Part of a small language model's weights.
Size: width 256, 6 heads of 64, MLP 512 GeGLU, vocabulary 1120.
Architecture: RMSNorm before each block, rotary positions, no biases in attention or MLP, untied embeddings.
Training: a variant of Muon for these matrices, 346M tokens, 5277 steps.
MLP neurons of a small language model. Each row is named by its layer, matrix (gate and up: input weights) and neuron, and shows model dimensions 32-223. Each number is 500 + 50 x the weight over its row's rms, rounded and kept within 0 to 999. Numbers have three digits each. A neuron's up and down rows have the sign that makes its largest values positive.
After each neuron's rows, "fires after" lists the tokens most often just before its 100 highest values on Wikipedia text that the model never trained on.

L3.gate124:533597552484534597466509466442474416543478419432429470401478461571450476465457500558530541464497498508575480526459538487600431436526502496477494433502609490458548473421493494463500546479411539479434451588552525457494530460445444557455447440530481530544528537476604441561415548518578468460431524472368449548498453531496467507541561543531431438595497475503516508437538501550464524504479495474509528336542523485472488558533472445524506537477506545474552608553525576504491451460515498503502533489538524540490455480508546447516641530467517556548600444485422520464493401528449547533
L3.up124:532602469519485600483497455429488472450480411535505546445527530503484462493614465539510522475493567443536546490533557464563396486581502548524532486500555458481425473511473543431502466507430508425437476532413465443589522443528484517481539540519563530462505530496561536525536489488617475485457484406479458544479552475530440454536574480451513475590450472458532459553575485595442509570503498479484507446494472487523580545474520389530534491504525527437642489524563525437588497560535458469510624511512566592528446526558553431506559461475555468555536520510409493499516466493561518585
fires after: "al", " ex", " le", " v", "am", "iv"

L5.gate105:451531570458594473481521452498527574505575551520528475465459497527509491525462477444442633453409472615566508521500460538523482549509523445453465427521482435539536386437627491612487512455496484405532516596504497463429454401417521384506495519504415585406593451492548533517520548540544456475554527465595521505546523616430443476497491584523461570507526435541465545414466514516476493492419440501513507506499400484382481506513545455512506528486542531481475482523461509520560489483480446455539518434530567457486527469443521501462504425495523516454563500630492580546515558534461398538
L5.up105:505540521516507462469522500510468529436525510546456532538532481464534482496464555433568524451382570501442444519509481552491546490550615457488458521468436419540553399490422523488415467444498431470524583607464440492565470454521503448429389482526584556478579493478416538552504454510540439601501531430474601518555522561604544491551506555539474402518441482555526507462410495528541517599456547442456488513463543434478508660512569529572558494494474602504496515480450552460494500507508465560534557481510542409522517482534537503577580498508561494527408580519419536393484516477416499486
fires after: "oc", "g", "us", "u", "erv", "at"

L4.gate352:559556631509381479629532468574495434502474541528535473504542564421592448534508512438492506438458497525495515431442527591520437547488537399486588464512557529562505442525553560582457408543521390459495502474599549491453507461482510439561498469516494521515446485459451530512479489622605482551468522463497492533412541555465491522528523447536454478578473608481538529512576523490392587471475560462491527490559439474502394522435537540395513509548555565477501465494468513436513467520437401497456521487481574531554549573546504507503471436513471446530554404555517603522466489547463475456
L4.up352:530513522539437507580381534519487459421488498575590551588426498414546570510462440342464474509465463549537483462537577492489572520492524500606434501542507421483482484617524510485504470418468496494576501524532615482475443532479479522548556468487497548487529553456513447452412509509491513523482471444545547502494471534505467580505573459502502557459533476608526573485503572488484520496491479519465502557546471503423405401543474450583494521419501503495499520580526593605422528496553521542572573574481443529563376521496495457520432424469389510436469519513492472520569496451559575425
fires after: "iv", "id", " S", "p", "m", "g"

L4.gate99:499492524537538594503508519540555597570466507442539416529503514469547459526547498529573475482607495454497535507379529487527567468539485518541544580462461491485537465501369467452423530565570473503427521594391408541484574429554570516568512535493500469566548469423424542549509473494503497497502556527542425477498472491548553545595451468458475419446463521518558513451434618463501550458487474550473549370534562416514510420511492579477516533549466479467522469485501412537458586497458436567493529535509427485538486454513540481468529473386549510541537582530457526505487464544528458533
L4.up99:516490518476566549568507566505480537585405533493528440546457466488494488468526382492527508533517432554481476517396534492550501531577457549509492551575500511503493484545508443430465477481565520547499530497467588496488570474478454437491499602474434376587520520421495612431464456487506471486411529537575465467562509506481563509527494495545575560472476558505576455441533543498402613491440485478488482406548532430460426482515420479516517465622523377537547481503555524495535522458587457513542547459572551492533549425654517426437508481462509524626523573491467517527500503506515510385
fires after: "e", "oc", "ic", " th", "ue"

L2.gate344:407413478516482534421540512514530456486445415482451517528531531534501498438514540523492503548511504493501515557465511576519564498494629475455476499512533529560465448411544531539434603542500462471572557532599507447491508462478480567558605479500483498542456473577522530492487575449467428495453405472563508548504455546493421487477512516568432578437541573495510559494529478580547409529427499420535448399482436536508407443521439394546444547432500428450482506496472497563556510492565613610497375527532518572607452431487481477557598531519441489472574501515506460488575493507413439553
L2.up344:555526543517595467470463466497512527505502420463395474493513500492476461469519472461529628626492486532519489462603544429594578563573523504511526469511524531492415476476601538451475496428431426452432555462491437467541636497421511479507541519454531439458515479502438538589546545454457524514536529443462610482556496513499500589568576478543437569464546542505546498456480618529481489541515592481520491461581438431499475428463537470452502450546487508483614517521478555571599478481528447551525481533490500509473485554461541488442489595557442436563587497467552527436465529545546524519
fires after: " Un", " r", " R", "iv", " d"

L2.gate456:498463625576482422489528549496571507520476462504573542547429528504552506595502559490553434464574550487453549423561436533545565519414570526647538441536512479529529526448440562492470546525473516493584452467446476509548507566509520519487527482545430490452519435441477436496597521489495434576501502566407506577495491506535552555573433551484512544485516480483492481491463583551520369514445544497517580448502457543517511431473500580484523513510342474588579409381445429501497621532515594516474521476522503535499589525499489518572441474513491438487511460401499457525551558464498607506
L2.up456:518506537490518452495511522511580532515440438451601520450494478493574494501616466555584513511561548384488537512594484527446495427476517398491532489595413498545520479477415587508437540493510539568528445416516494487490558489505451519528617607589553472459460448479457439523584543441421454535427533496513504463570436522405512591560501502479417514521574467492526533561505436504548393498567479478430527489487507552499452437601511511421474523527426533516586447400403494451520553566593505496507582544502472593487550490467417454527365469528613456539507474464499492515497599476470568561
fires after: "w", "od", "b", " c", "ers"

L3.gate36:500601474505482401403476598475478482493599529445583527531473506499434553580525541530405426606438498496536458499530418568533501507480500495525494487519420527477446546541460420475522503510497524539503559441487541552434610492567471618575611460467519507517552460525493484474477525502483420504541474478527507444513471496440558493503544537565440540483282428538431562462447486548612562518485567472558549481384453466522451517502536481509541513516536529579401510550515410555515508532463556534476453535478491465463479430452591496442451455460447455557537467524475540500445544414507450608
L3.up36:518578388487501431446581590488473516506482496522510621573528493483487477639509582534615590527555494537438480559522494429451474459517512541509601397498472529489387517481389488380505509547458603537452578474492474539515524524437506465477452493467620558477620469510486517504527510493529470589543473449500569556480532550529403496476425521546553542511411461527525491491479506473507485465540566606525558430499434560438536508548597514527484524530484593554502465550585576567531461389514527467489505405433480558540471579517510506610462537513460541517512471517577513523496530490481467494
fires after: "ar", " re", "t", "at", "s", " w"

L2.gate10:498491510445494588592425517561455495488582420480556552465472505541563444460525514379493523499468464502517531550522488427543502387519557455633526501448452467473468506507510457529540600541556401562354421511523448447494645556545459438495443498513560580484463609406464564551445448479484463471451623483511515511460459438482510448517526498385522539530544499541483459533544509464477641448545484520490526448588469513500489562471427456495487442512560559446534480450559527511483450525466523473478515426508429508489387517465546427476608506454464521463577445571492522507495481482496579473
L2.up10:620459477540424573492418477500568480465466410427508472548442483479510476523516518567423496495497445458517490440435636470458488536597528366510528485541478506520388533566491503447630557556550480510578530420483513480435520559500464511494516478447495602538550552548433503517466478573574447533539482400469477447493499511484562517427519481519509387527508558495502405624484442464533475614523509570500434444532427458513467489452463525493520468429506536515533499560533509491518492504525527545478558479524583565593482514576434496529494467477497538444456478476451433486552541506528528449
fires after: "op", "g", "it", " B", " S", " L"

L3.gate181:509585507513506542488493551600555488494483561423487433548508418528539430477496478474510469436504491483538481471481543538481505483492494490411500493494510495547488465534511563390490516561432579428487579529505519501568555493408525518449549538422551468433578508455514554471577574583456576506562496496529478492507506550404511495553467593532470545343525522469472503480457456489519513467515561515384535372511514473521535541517473470491528469493461463465522556515595498497495475488381478501452511400513494584453437425400502393461558521613476536552493401409577585520507548471509561423
L3.up181:478624532442470447537406537519530551542527564553460444576559477564502451502381513492573537418464445478498422467480522456462527458541578493442478556497566515553571558522496526494505437561602522574464500499469442570473458474428512487527517492464437512517452521446588491465471585555461574444510534478493501484514489502467458471476438556535558367538627460476511609547488562479564488526523466608532473498539595407536521482529517552516535525568527487494543465488457512478488449472497522543493484541560519477455415447534484572436531489531411481433424492486475572543457573557484479489
fires after: " S", " has", ".", ",", " s", "re"

L3.gate222:524544573604446547522495483502531498542393501677505529505510506473473436421450449443382543519477547488488543462432439454628487462518486557505547534561515491524479511463452471465501532563449473440479472543525535475526408478406421522461555503590452468512524504475465400451417446572498530523526468550443391489550444452507466483512463516436457510504522515467534630430445426579502497468519556540502501451530492544552427476585456510480564494497429562551430438486513430519526493493373467520473547383498476561444407586452482536554461440421540515476482462488504511547551512475481507479
L3.up222:523481562598498414499523469503569532482498583528447432494504483521552492432499504379479504547621431491536497507492485480489455539488588496519536496532516397496497514529454505566348586454573534562417541476483434489401455565490459487506514490605503450477450534448486413517479564530400549463424540473490530589470471405569522501528487480482541496465477476438481552464491408582485448479408424410487511489504518566676508452568487479436535504543446501519517507578547490475486446532523448508460492568436551481481490523571386433517456513469584497481575568514448516484481530483567485511
fires after: " m", "qu", "er", "u", "en"

L3.gate372:476542533531534496463444466547492588594492425507490531459590563515417449513509584389496468457483460514540384514569504502498523505470441506564436496515536554478565528427585478517538476530372386557471548463459454583506536475474549444450513452487485542453489541526519532468513543435485493531478507387521493475528454556505580607500451558436461577526441544543537529513479480564466481497560529513526473440360496598480477497542493448454481506441498496472359528460548521490449460531497478481474427489484469479524427480585469531457503572474394537554478480629381555474523521582505496535
L3.up372:454526412515441489408494494370537516573488470544429526467448467385531484505450589482482595570451504599465512434491406472544527497482413548507433472513454538468602447480501461501489552498511494516480560504382488519502512499429543439532506593447495502469457493549496475550551525515458491495493468451506561508438509430542424555472536501438508450496453534457345439458524542503599449538438519567563527475486554486389537506581614402481561518596390518532585583583483500506434508485501452429558527581518484438483485472504564519492490459493484483617526552494562488601427494553440454518
fires after: " g", "c", " c", " b", " C", " p"

L5.gate211:459564530498473490487456486498473533475551530477500494475515453535496483505563446519436558459488511518566550465517519419517528508517457487578371485537570542598483479576477451524489491489506453539566449468532511529561496482426476556548391482536508502444456469460513582549449516517471407440589528548489564443569495596497568492558486483469539586478505544497489516529461579557459481405473440478523409422421563483445351477512567409524494547588453540465465490579450485591535555494457486560496545488517550542461562461502606556555505482423534549482504429482448420476457491490573484495
L5.up211:452494517571487506530453586580438506559517516523486456490493450485502593511518402361489524460491485399453541447486447502517526611473489479520401444487435573470524572508573505512436489449463495467449422459570517527539518471540520439482506444573509558492401515536434539525463536462504463491509478444490522482517484519493621559424465417427498456545390500548468473529474559499543496555478504534420530459496592440429505552488492574430568470580512571559443591526553431610552438536451555484598621484513441496493509526527546453539541535528545502511493482597510439513488453491448551561
fires after: " le", "oc", " c", "it", "at", " s"

L10.gate224:588481466654507547465530567500538519447517464487552581470478451522510507512476457550551517450522530520428469487411500564572562533540468509444545559486487430447561487550509479456517464524478499464545515539499405559405457533518529516437497415468511471436560533471476608451545600619544675514528613501599537572439610539436525411391501469507523486467532492473463505420480487514556511508550570407547540547517541546514521595546600426487516483551528534519488463517450525515451368503536513520520475453545515514537402503559464395554513484475415481458517519422494582569526489556562496530
L10.up224:530637494493485543549622487431537454420501576513439424533525505529529578569440461530493527528472570550525500443487562454534549517497483488449547640552444509477484472525477476488456412489472420530481536448502464430484485486545572566506517430508541471510571437462498548474482476502552500516508505466426559538503514474517497589413481401541449572566474488526550526572529561504556584509650505427552500568523534578542550537502464447498449470541489495508455520491386458434533468576476534535535458542508571497574525600580591510496499536550469501514513471513413465562515542578487558525
fires after: " D", " R", " d", "her", "d", "R"

L4.gate270:477480464441544514521539515540521526383525412560491456476474532487515456549425469588487492419512470531509549473480533483386429493492535531560567436546521415489408546617475472467527470524550478436560578522404480541474444479546476568559398453552527525449442415581462527492526483478555516463555544443449501473510536437524455516497542589521520525527558544441491483550446556451480483457569448547527457588491499494475468413501532490418496557425500423515497540477487634468487487567387475455527473483475605494529542375522463393624550441439398481541510449515576605489470467519501491509
L4.up270:472551394489543482563501499469493465507550513524539529515512538434591446509424445563468521522571502480490554473497499481444489515569442463430506468618501383564500485574461512505544441542495519521457547541493537501506489574526464501644430475441483477506458520418438491494540415432497574450477462516459557483560582591521502561489519506456494518461492488465567444561453441496488567484509401519539468507472477442510555509491515557527486439565484529503508405427555520502527513570537489485454585578501486487411482460518436530582477479511491519439435464404568406531570507508462543459
fires after: " B", " b", " E", " sp", " m", " comp"

L3.gate85:588475415454472517522497482501530618546505476463522591517506523476485530527491515513493512532500572400384543549526461518452602483504617568558498527552593516439466565513453433470562490528507496531491502517437495515438575561637485510387520472560562515514492483388535477394446455524493489559495572526411510399620521477432557507571544485506573502411513450416532510493539484418472400530553494515510489568521580490440474470502556434487407490456475403645521552606510552518553545511483491518482530543475464473514454543472513483577498564512509429546532484520416544482599387517556520433
L3.up85:562522479526528515530433500494469453514496478478558486541474482541538497499453419500566438429481457552409463540523535561513508492462510491511485498537560414534512568449449385490510495621509442503512502534549545497563502450642507496510468512505564497484433498460663428430501442526461521534510448566578411513533638565510530600418566511494554520528525436510530500519454487505492513459507524573476506461570537514558499477529548506523492600560471495566526486508460504519555507509591436514590484548373415535439520541421468557586537437574468562548585463511516487469482414579545556513
fires after: "\n", "il", " m", " comp", " le", " l"

L2.gate94:548464476599492501493563477529468481511435410416487518427614442441538528501476557528521530534503466519456544496442564493429479522507535633491566460440556553521464500567412458598488498576498493469434569463499566546519502464450514439548583366480442438435602579538514419547555456401534532483481592457522490520533430518453500559513578477556532515494525499404474518542412589523551493465478536468439566498488550578554413505458477499396556502492460493441508554495469487536541515545481588420506504597524537465475496602550505543531486542474529473504563472488496495465459462520533477573
L2.up94:450474504518479491437556393545470462491524481525526565548534519615517535503559423493518470542510544409515494446556427427516462541541559470446556406494453369568461577590497428556535521499514437496503513505538533451436491480540523506478496475458565503502566557606476552573523500503498477520521494607488473445519512561532383472408524477471463456447420559458450543485501556502572491535500500544492560493469568521505497518595491457666528523481489553496514538433506451446643681448499442492510526553498537443574472412557515477543468425450390479431452592496553471499542491473496536509
fires after: " a", " Al", " G", " g", "o", " l"

L4.gate280:572504476508529411510411511568536563503428452453445514553515610471560578473473526455565396401550521486516386548498490494433512477551579465479495462522500499568502493507465573430473534419486388460489486512474482601521476496541494537552493440530601560495502563510539511456527492401430472468518486440550498519526508493521474534481497367457420512495548546422541534586534456492503494503563493451469487519430473487510448455432452579487496532483443508566503434475493576441481542518462490494558462424552443500557498491462458437460541400489582420460450568551441516526572420583524531444
L4.up280:490458486548562485472470456453399607464483475534468510506421590400470445548517472512470503589517458494437404495398507524471567489514486559576372491478491455544469484505624474511537555450454602473515557471463436508546539495492572448494457517533523478494459451502525490480493471567457462551495449458525489540532433512479420559392558440542449487470488539473551514519551442496473539518494478478673483538409521472486584473471480558467587484443456442544615596553518597439478489387477526518439462494484521498479525446485484419546509453575421448515503486488426388512506470516487557494
fires after: " C", " b", " G", "ed", " P"

L3.gate239:554588521528478489515511548492554501403482473462537500537466579474440491399538451533483487466585499448452475606532416520484532468361528616479539567438549381545455520451532446571438506591423514460549556500506500402513570616548552399456561556478473507474535583449550570551390434531541502441468628502426488576512484557517477461479454483440474465542483574529485511496491480533520500450492536528556436400522511502488542555433457471502498554474511546478511436474479539525519537512518604506494514399511384561533530451479540473478485487534544420419468494569495458600373500407504541483
L3.up239:499478505539523414524527519606456429448619517593518491465570476383524446466461487462543521563551460525451561505433509518572464512458520532464523510502490547392364487541494505544521566465457517516531506451478437498437521517500506449520506461478587592542421499593530560575510445554412499433491512485492524478481527509495440420457583537494409543501516440463520513443438526511410469504482482430319455513496476476513529484622507438539532558513528491494591521507465521588473500481454494505451474598631497469531527479434597525452461497547481538570492526435433472487371486453434435428
fires after: "f", "at", "est", " F", "it"

L8.gate261:436468522579564636509465490548485439538415481517521459528431475559572545420458533506500451461562473484546502484600584512420495503475565543547426587457549491574452564553686421436410470482506481471523524638576467470462428520539501513434472519432513528526457496582465533620597531431586527499538506508429478456516544469586422544556545526579528509514633535496536515492528505482522539409543535512454536588544492473484539549447588450501544501467510527495577469487445527463484526452545510439460550472487401512455573471459482535465522562422489517566456550523497582532570473532517518476
L8.up261:552476498465402517600466525467484494495519453541566487505582563461586467504449510557536585486618491487473582506557494535475541380426449458526446491458400531472466496425560371448466474523495485636480589468539557550532588550569482525580557558549492484432480432483494516411551473593460546443537468519514594496511429460424407494658438488526499535375512577503467458501539522572537362509509482455448463491487469541495457526372506610483544457423536490554500540512454465485482493499496410540512460557455427509445455513582545350542461510471479545480484541444463545491466526556518445484
fires after: "u", " S", "y", "f"

L3.gate317:439545492499487516558550578501415487515456575507501415476499454457479551396491502515409406481511410477513499465459449508532458475473507514457503505405565446536504572519537485645492465490585436532495448509582590393553534539489518395500564494463486410472546452554503492560506454582415520465563569517520517497539578435541426540487502495560516554423451502540409434562558495432506478463493473453481425498453344432536531527520497535495508566518634476421438540547458450559467527435505520592546566462448471561468596449517468430553468513588553534470442528533528543530498637529443417621
L3.up317:494530496515501455447461457509461532535466582498531426488499400473479550390465511466522484492512383564477483589523480497522456479475465497464490404473447428473542523552480458572510513492438485522506391472526604384574535573556449427463607473519617540474480473543541446495459466603542533438543412558556511507461558542514464417501536509509493545469487487575512450472498450526454439483485524516491540430519417392491531547535479542445528426527639509450593551521507511562505514515503495491545591485476523506474557479428424469610451530542588430475400541531482548478470564518467503632
fires after: " O", "r", " f", "f", "O", " F"

L3.gate8:489524465553528473533486516546507491496500436500541536529474460482535494512519489524504513514484533559535460571485543577525478486502474476493487448477576501467449575571562518589493476600470518369523563558400583521538538551489491528485517460463445456471508464470568497524520415547538551586453501495466474455527579526498517477625459472521444587543593523464593484518561494536480479576535473564474526515489503446537399499483531495523506528562480476511513512448406557543478559419561444488482466524527542420481447484563499436437508465440558444510450442395449578514489455392534592514
L3.up8:465483423550476469469513491534616518501486489493416612532465566586511516596502538514429417573548541579443367545527422503474535482475539458555472537490541471474426558525519418507450436539554483487584542493410500512508492531486490509527570537478526432605507417483467628494493482486539556526455556556522454567496483488483451455501464457533434535509506495517579591514556591537515409614459539443359461502517511472569520503482476526435398441435536510466524472471449517479481636471552524499548485461528509486527464424488543479488560471421470396522459573546537560572457509429550563514
fires after: " P", " d", " n", "o", " D", " G"

L2.gate158:479603500451452577552473386482537523441518618451440499555466536512505446424429508481532525442600546507406614519448471507504456519468558472489395475512576464454556498438538610430450470494486533429474555504514548512509433535464438511415567485497487525411482421500542563528555415514559427531455581534512554397558466488486469494516431525598560554409512547420372546618556445452570530455547577532489607503572463439502521486459547469513556451508444518464484500527510437410519453529477378553573508510510554462497503510565465497471488547519494496487499441532534423495579566503486496504
L2.up158:565499502523455519470437585471482444488585565445533615523452469469550435450496500539563497568454564491610615431530477574506487531503527486500433493523574523484537560508558540463513517487574447528578522520427530527534535537407588399468527423543436540594558505544530504493465459614532505589564477569485514393532477516525518504495499542442495478585599483511487521498600577406492484503442538487532527572496496431489481491423600494467585500466428625523445446505620576567485492479489562655511547475477535466501539445496498506561475538484456413463498511608507468495495418532497463516
fires after: " re", " s", " S", "lect", "g", " the"

L3.gate233:513594497500439413467474567466509455543546478496495507408454461505517535465481459582505470459558566510531506537473468507444557571588514570481469484602464437484497553521577431443517493590571506431490400486526479470509551512490497549534554508497484518517558548529586512579530497467528508472549466494561369535478513522543525503607477530452491605420517550503475415525542522520512502493498552476447522384476458419577599499459548564445472484504483408485516459465454537468546550564512513493462569573451463606587540456439534511501574554502529508507497483413450515447513449487506514500
L3.up233:492575563444450415530433490453518486582488434324419463525537507422472560610551500458549570534509512575531507517461470571485437518489490492441404517494510484465484468577525470538540534546475466458453408557433496487542444619516464524502506489444487508407539564500618452501470481410496431475487559586558541514491482582552488518559519489456501443513515523487470500481517499454468523479462502560466493476534465510562582535524531482445495553559573459483533544475505498450519564547566493563491530580554509481483543489521534494443486526481534504527525464546495510570508538406549419515
fires after: " C", "n", "g", " r", " c", " y"

L3.gate173:513452503396456632602484434563532512595560473520534522554428441475580553448489593438528455503489473463516417515529546414420473516500529498541620509533540478468511521519587588446437422484496637519444445479505519572540546540467440561485444592552556450518490499488405533479530504521541514481534541438490500484540448404458509483518515498550491532526529561466619503427521509418548471551519497526427495538458391377457494441515515591440427520560457465441397490536415456471454533495418427548478543436509518511568551428539523426537474494451554600509489463457517432555545507488480604480
L3.up173:496514442449447439496495465492535462484515486462612530580388463489472484522521566491500490542561443504649529501547505475502542565499569554502472514519485564432589499554490429471414566592524522479401499572524493524582537529531425443565469532542519504451525517602506481581582598485388546548492503518382499510511543514518623474423440473468521595477492545446566540496542523506473482513560476467401561540520528442541505480510472457454525497453568476521471518563561471434508566519478517481553550447508518506455485604534503479539492432480476523483538543598588486439430524472522401497
fires after: "a", " the", "he", " The", " A", "en"

L10.gate158:591522484549491542488489452516406507486392447505459519497545458431465451478486512549508541446467531519515481499613521501473445475524572468506513541467527481666488513516470553490515551546502585451526562496598515492475542543478476464558517568593434531490455472369438446544495503539560498485478493447523419429471451565617443500547428529482471502493611348495470557524488446486451542478567489439514537513483528492428527545514510478548484485449491544565539449471571468467507494453555457506518443546503430658439574473499581573535460551521565537562451529487500452459465509518460493485
L10.up158:516528584572496488541495403530457482489423466509496480501498568476532488482557560482423550561544559503464537500495561476379461545513438503583479465572454523483562508584448464502499428533451501507506455477512484476616529394507507495512458422480426562478533408547613479463529521538573495544482338521591562512476477455508462496554505479476476611525517474463539511537513552486454454554524529506511473540494503566547457470452494438560590528429524546498532498500377479471499524565446501416512491524462436497490478457501430473408491446621562511510506506448486581529503405520473432424
fires after: "em", "a", "y", "f", "m", "et"

L9.gate19:456570489484596437491478327445521572539464432483545471526474499537495595472488410516543526475446508482458519502444501534480527460489498455360376584455528481614553480498518488472478549389427434443407572444500477467533392473613492506534437509501490488529438502533502472535541462398490458594521579582553450522448551478414424588492519521544437492525496562497454505560452499409433519484529523568510599553352538472551505523455652521496478484528525484538458499432536424535492498469514558527508412510463467465529441519526567560490535521521444563500557490574444529494484529466482463543
L9.up19:481464539470478559543426466517509639559479446477504491471388510534496563567467557540532542551556465423476544502501486508546529497472416460562440491606528515494525470485551499572411510441518447494545535524556494528468501531503566420582427487518460452496435536399483519565525515504592574556466535459469457546434529490457476526554462503463533389499427573468490554504400438471506519541530521475559532504445522462458532477608543496442531469558576465456571447539383514517505463443461519446566495549518510468465496609465588510567555437444532537526488579506418436493407511492509446555
fires after: " c", "on", " C", " to", " in"

L5.gate264:561559480550403523502545493444420458469512520539494499567431512550460497450546560487480516535513465550504515450495500588468465480468566402561481549515548550500483561411427431538493594465576426571538514422457575465519539388546506490463478545387545478436447473546516512502477515502512481471480586472512555495588517461468480428557501378510466509568363593454537575518519395434488513538647399435429498532478483496438483518508510584482500512534506418509406515515563420513572516473469391601549555420548522447487570542446594517556555495436569501484491521510513515533554482466486565400
L5.up264:522513440536511625476518551429448559526559478559594481587501450538496452584490433472475501493462471477526491417580539408512474540478544429576598512600526494572482467497499551483423440566524463512570483510590538439481559430477509549487490544472470511534397433572599484558432458514430355446444513522571449489556568479481512515582434489464463565614511546470594527483516481537486455515529429480601481466503396475435533518464478502514498561520416478484415476533518403531519540531605547518422501550480541529461485517557572491514540407515478551514501453506578459484545422512481519547
fires after: "ar", " m", " l", "on", "ical", "e"

L8.gate11:534537592578500525553508471406530583624552427563474530475497562529559559460516459538516461440424449505510463458481513517478570402572481459550461467432531490510490557548514504499475586532528513527490373451361514462544476477468483497383536387552466541544553500530379518567502539534512474464480506577484515474504423436441521555573527491477567546479434416471456398455523521434566540504483516513477503464428495542504542481500567508439521518625421438498490436538487508465583521507469558405457529441450516556497596480563550495553487507515546435436474412480410591455513477455437490439
L8.up11:494468444522488459505489543463575459514499524436489373452484554573685439532488559495539474546468517439447572534489546493384532521459479537527495465516560466480501438462540475483514520505493481437551399481422496486604429559479498525485558503524484456500443448514530437461546598490538545520519468535463534507555570475534548361482434560506592515542504589472537479513486532442493440428493492387396513526502533545523523514490543598527503577416462472543529471402560538516443506549500528405507494521565519517529444432465503470488570557506451508459588432530541489490504429357544440576
fires after: " C", " c", " K", " S", " T", " B"

L2.gate297:443499526520526514456529498467531554482527502442553578500590485555546523596537469488496478494560543475496520526512491548490521454534500460483486446532473510518484444490534399613468568545580416504549483541494545520517652585519569441386461471459411505481445544445447493521497584531450504514521356494574501505468483554508511452508556490523505489428509524428518492514521434577535534504447522568424539522576516537476517508468453419437541455586490526583472511540474467519475523521389534522480474453556473486517499495467530538445480502491390493449527477445407439538506517588483504520
L2.up297:550523502595480541532533403473526483466494518435478553527653493501545498539549532456552591582556413458508433493527503403433369495516406497421434464541499523457528504488428529542511512467406470469474424425398480559537505514527625453563434537532357427395484535404435509516424564483477545481551463451505510486437457594531535566608511561519520479517508478355432493403493518566454483541492509534437496494495518559457493517529495561444475469531493503536504525502496516504499515510341487463524494497524527596482429531448487505446535526520449488511525487388539486505485535577493512523
fires after: " le", " r", " R", " o", " A", " m"

L3.gate300:432540515444516420504417524477584432567448563489480546510568407484513530439462473420509501552542454474511506615459492521520574530547486396456540427529573558566460510482500505461495493522519536393437518525423537479572425458494452520453607531523602514435530538586524525505467402434503501537559567538555480535453508457507478481522430529519451536508501517505448452554507543591483539500566512575442449476478484655466441487461484559580440549498507571657621504497521448495505559492587470519453565438462454491578540565511508542499493519550455429528570552557502521514523489509549523554
L3.up300:455511540500579517502428473590504497629485485575525604500495423575524494476403530460518349567506499464561494499476523587497523517493577528458511476447565507493445499476617542519522473538526588537489505491493507568528452503475488506490531405417510474505561443542534474421464479483525513570523504484458527431492464545426500495378554539475461411597532583514470445612503549465456603484513533461495495516490413514491458461494597551516534551470475497539462476514526477586505469479614510668447500427518506523450540495512514546438526542593524503546514581499389473479502416531483568434
fires after: " s", "re", "e", " S", "s"

L5.gate201:514474564479482471456510483481439493495506423496504495554521510419519531464475485425420458562565501435480444546471532480497495520501534424535595614597476496572455536503637449490516522541538576450535558575545493560507534409465446550551449409536562461457443524473548521497479523509459505550548446589471462484524552483533405467508504500466463572561477571471436563605527414553504556487505523596478528458499563507527492457469558539534552587488538549500530505486467569500523592457436524600500598466416476554488410538507539526487477446439549550470470440464517533444445597413537423556
L5.up201:545558499530576421530497499586428468556492549494402458504476486594483506574490438563432458495528482523552481562542538498453514460482492368582564537609498536594459604491535441475468609451541449541581500546403459544510453470471437510525530530539579519534412595558449470530517563412467459520490569510446513545528507517520532463490556482438513484487414533472450482573500453407541419477519476590509465581456435523519537499523511544356466511405459526520446510559426582525528578487397461552472551562436502436582498516653439492495556496528542495488504444428540503510439463590531595506
fires after: "\n", "u", "er", "ian", "ut"

L8.gate388:408571417549448490562467487467470468547486439493493532548495552463552581492471548551447550467444526472462484489447441500461491452404486514497440514422568497513477490542565566463485423481401497556518469594510567430453442433460570479557457523537538475517526588461557491542496548446419528539442509426526591525533580588405464464487396481538477521476539558508489497525531377473516509519581479451446446599538482546546492591566610510496487253452567443469432561540402504510506444487480512548481447463516556530415441503534460520494491381517455492488522510492552459548492481576524504525
L8.up388:499572441492567477533464563590475442471457488425495519465532560549501505561514424444526536535459529537505445505616514495450541486377487447411510502629492528421452470458566471455551399559411504529452451472494606486583513564560507441501439540553592442478561568498438542511599546569471515467616443522477429558505466488565403470515566408545462450500552479541525442478462539538541550535513545475537545584460515533515522531512449456525491424478466421573451486390538422582463547521515438513501491444500497479481488569424504592585489520538538480504495514495390525505473510623559514458
fires after: " e", "b", "R", " R", " C", "ap"